python train.py --num_hidden_layers=10 --hidden_size=512 --rope_fraction=1.0 --qk_norm=false --tie_word_embeddings=true --init_std_qkv=0.0405 --init_std_up=0.0405 --lr_mult_down=2.0 --warmup_steps=200 --schedule="wsd" --decay_fraction=0.596 --doc_mask=true
MLP neurons of a small language model. Each row is named by its layer, matrix (down: output weights) and neuron, and shows model dimensions 16-207. Each number is 500 + 25 x the weight over its row's rms, rounded and kept within 0 to 999. Numbers have three digits each. A neuron's up and down rows have the sign that makes its largest values positive.
Before each neuron's rows, "raises" lists the tokens whose logits its output raises most directly, leaving later layers aside.

raises: " than", " previous", " like", "ew", " average"
L3.down1247:508510504510537545499514498493467499538547535518520491478488517571505497496518507524489517499468487508531517501451485494466537491496521494503492482515506494513534508513433482488498537529485473499505473457502467491463505501475485471461509484513485495536487471469472498479485483510445434519524534503445511539498520510457537518486505473534513525497472489466512503474473473500532478481484494529492533510545520532505489452443478496490509491549499557482529512501518531501475476523534548467535523488494533460484522463521522490534517528483468519481509483487415468537514505515461515503

raises: " Battalion", " Regiment", "adier", " Corps", " infantry"
L5.down693:503485535475504473548483525497488522493481512525492522539503474487538523491537495546509519527479480491485503438476568457488467473480491529501514493508497530527503521516470496489548453452479518522469518506516503506501473483455499522488481488523463451464470508483529523505513480513530518511469442520523530488514517479547502503477487508490486482501481531480495507515499555516495470474463488518478480537461515479496473468503466517522492519493531461510540504501458492487515493487541520481499497515510568529517480513536485471480495486510523434508528505509501455456534548523476504509

raises: " on", " in", " with", " by", " a"
L2.down287:445462500421492483471483493509479523526529511495481520528497475451479507491474522459496500479505535532477474499451484495490495502478523482476536480512472486507489522505533473512481452508484527519483475459459502527533516484482479517527518487473499429453505512471495469531549477470512519543557509484451532490545500484505452519513499511463494465488546459529465545505523505509522499483493492494462529497488494462496475520484524483465491488466485509488519496506504493530538482481502479521486500519482524527498501485494499490483463449489497490489532528529476548548472485491444496474

raises: "A", "I", "O", "One", "Sp"
L2.down281:494502528493534514478500488446544515502503524517483484525510474489509503469497519479524452482500509498489534471527509456469493525501462487537533511519495523486503435502513512474511487506480487545483557518498524480500523486473484466500476450505484469530492511507534526493535521515545523475489557480457535499501463484496462504476487492489466518488530552505476491506500503494506517501447493493523474512535504499515518473471523520555484488519482498555523491516482496462520490464495487502520497525453495480512488497481484494510498514459489515536512572504518518480537469523458518492

raises: " forces", " troops", " uprising", " resistance", " artillery"
L5.down135:508526466487437482551483457515525490489502475471482488515490476518505524495460513516508523517467497467492487461522514459535474482501515478528552519520508483486544483474536487485498496482531510505502458528510492478513490542509491535511473479490488520498512527470504499496520507507533484498494503498489477522507537563493465496503501515520490470569487532494479504502517531549488516491464560549453480473513515486527534523476437541531505458527485557461521518535491483483516515534454516468443508501500505481437446522549463499471511450512487482489477488477503470443485533523505548516

raises: " opera", " plays", " arts", " films", " Theatre"
L2.down416:517487461462540525514523529517494494503498509478500534471475513514491484457503525513459490498582499480466505491496432532499524473473529501459490497482473521493535491479503520520542464504536488520472525537497531494486495540515492496508489484513501500476467481510515470489510471556499499525478505485498516540490513500502492535476507510476505493554540456534512551542513511492482502491480485467430508586480490432536518534474513475476495498498468517462536495493511439505492495471471468519542501468462526501482523517509471481484506529515476458467500526502522497497502494488526486559

raises: " believe", " why", " whether", " think", " claim"
L5.down1195:494474524532507526519528477491504475504460492480514515486513509512485538455544523475492512492479522491459476487521498496464488474483463471510517541494518461494452529470525512516520517483464504501487491540508445488523445545468497530490469482480497481459539502540513461511503490464508496485465537456518506517445513494495488524493494459487542524523508498503522488533506456517499482499530470504497575510516533575493533481483524505472485459497473508536496494507440531461473498535531495461466519536530499477535515529568515520444471495473479501492451474476495536508514553520518460545

raises: "ified", "una", "ured", "ate", "id"
L5.down181:495503509505566486488511500510491517493513484467534457528471473467476503512494518505523488517477468525478516529487494487523513535502484459555460503503536469454531503508536503493515518490499453474461497471502470502496485518501489520493500515514499531472560457513491544522489477522508461515467458526542485484485515506468495493474507529511462493536504530496457481490485507482498497500474496506514515498542485515479501561555525466520493477475482523513502464517475519487526497500509555520446495480544507529502492496491489461537480484457522501473548503491495527491529538476516491478

raises: " de", " des", " du", "és", " Ré"
L5.down453:512520485482480544494519482535481474484498526548509541549520478497504496488502465509475490503504513490493492498505481493519474534498493516514513481510527455505451452527528457462500501484511521491508527469496487493462489518514522469500496512522561506469537496457484508486539502529491483509480519455547551472500492479494493519514512487497540529496479528496466540471541475498563472497540446536480497505549504471493476530447478542481526518493504477531495524514482542483489476531503482543493520514521458530484536464519458464507563546502448491479513478487470476494519475526496502493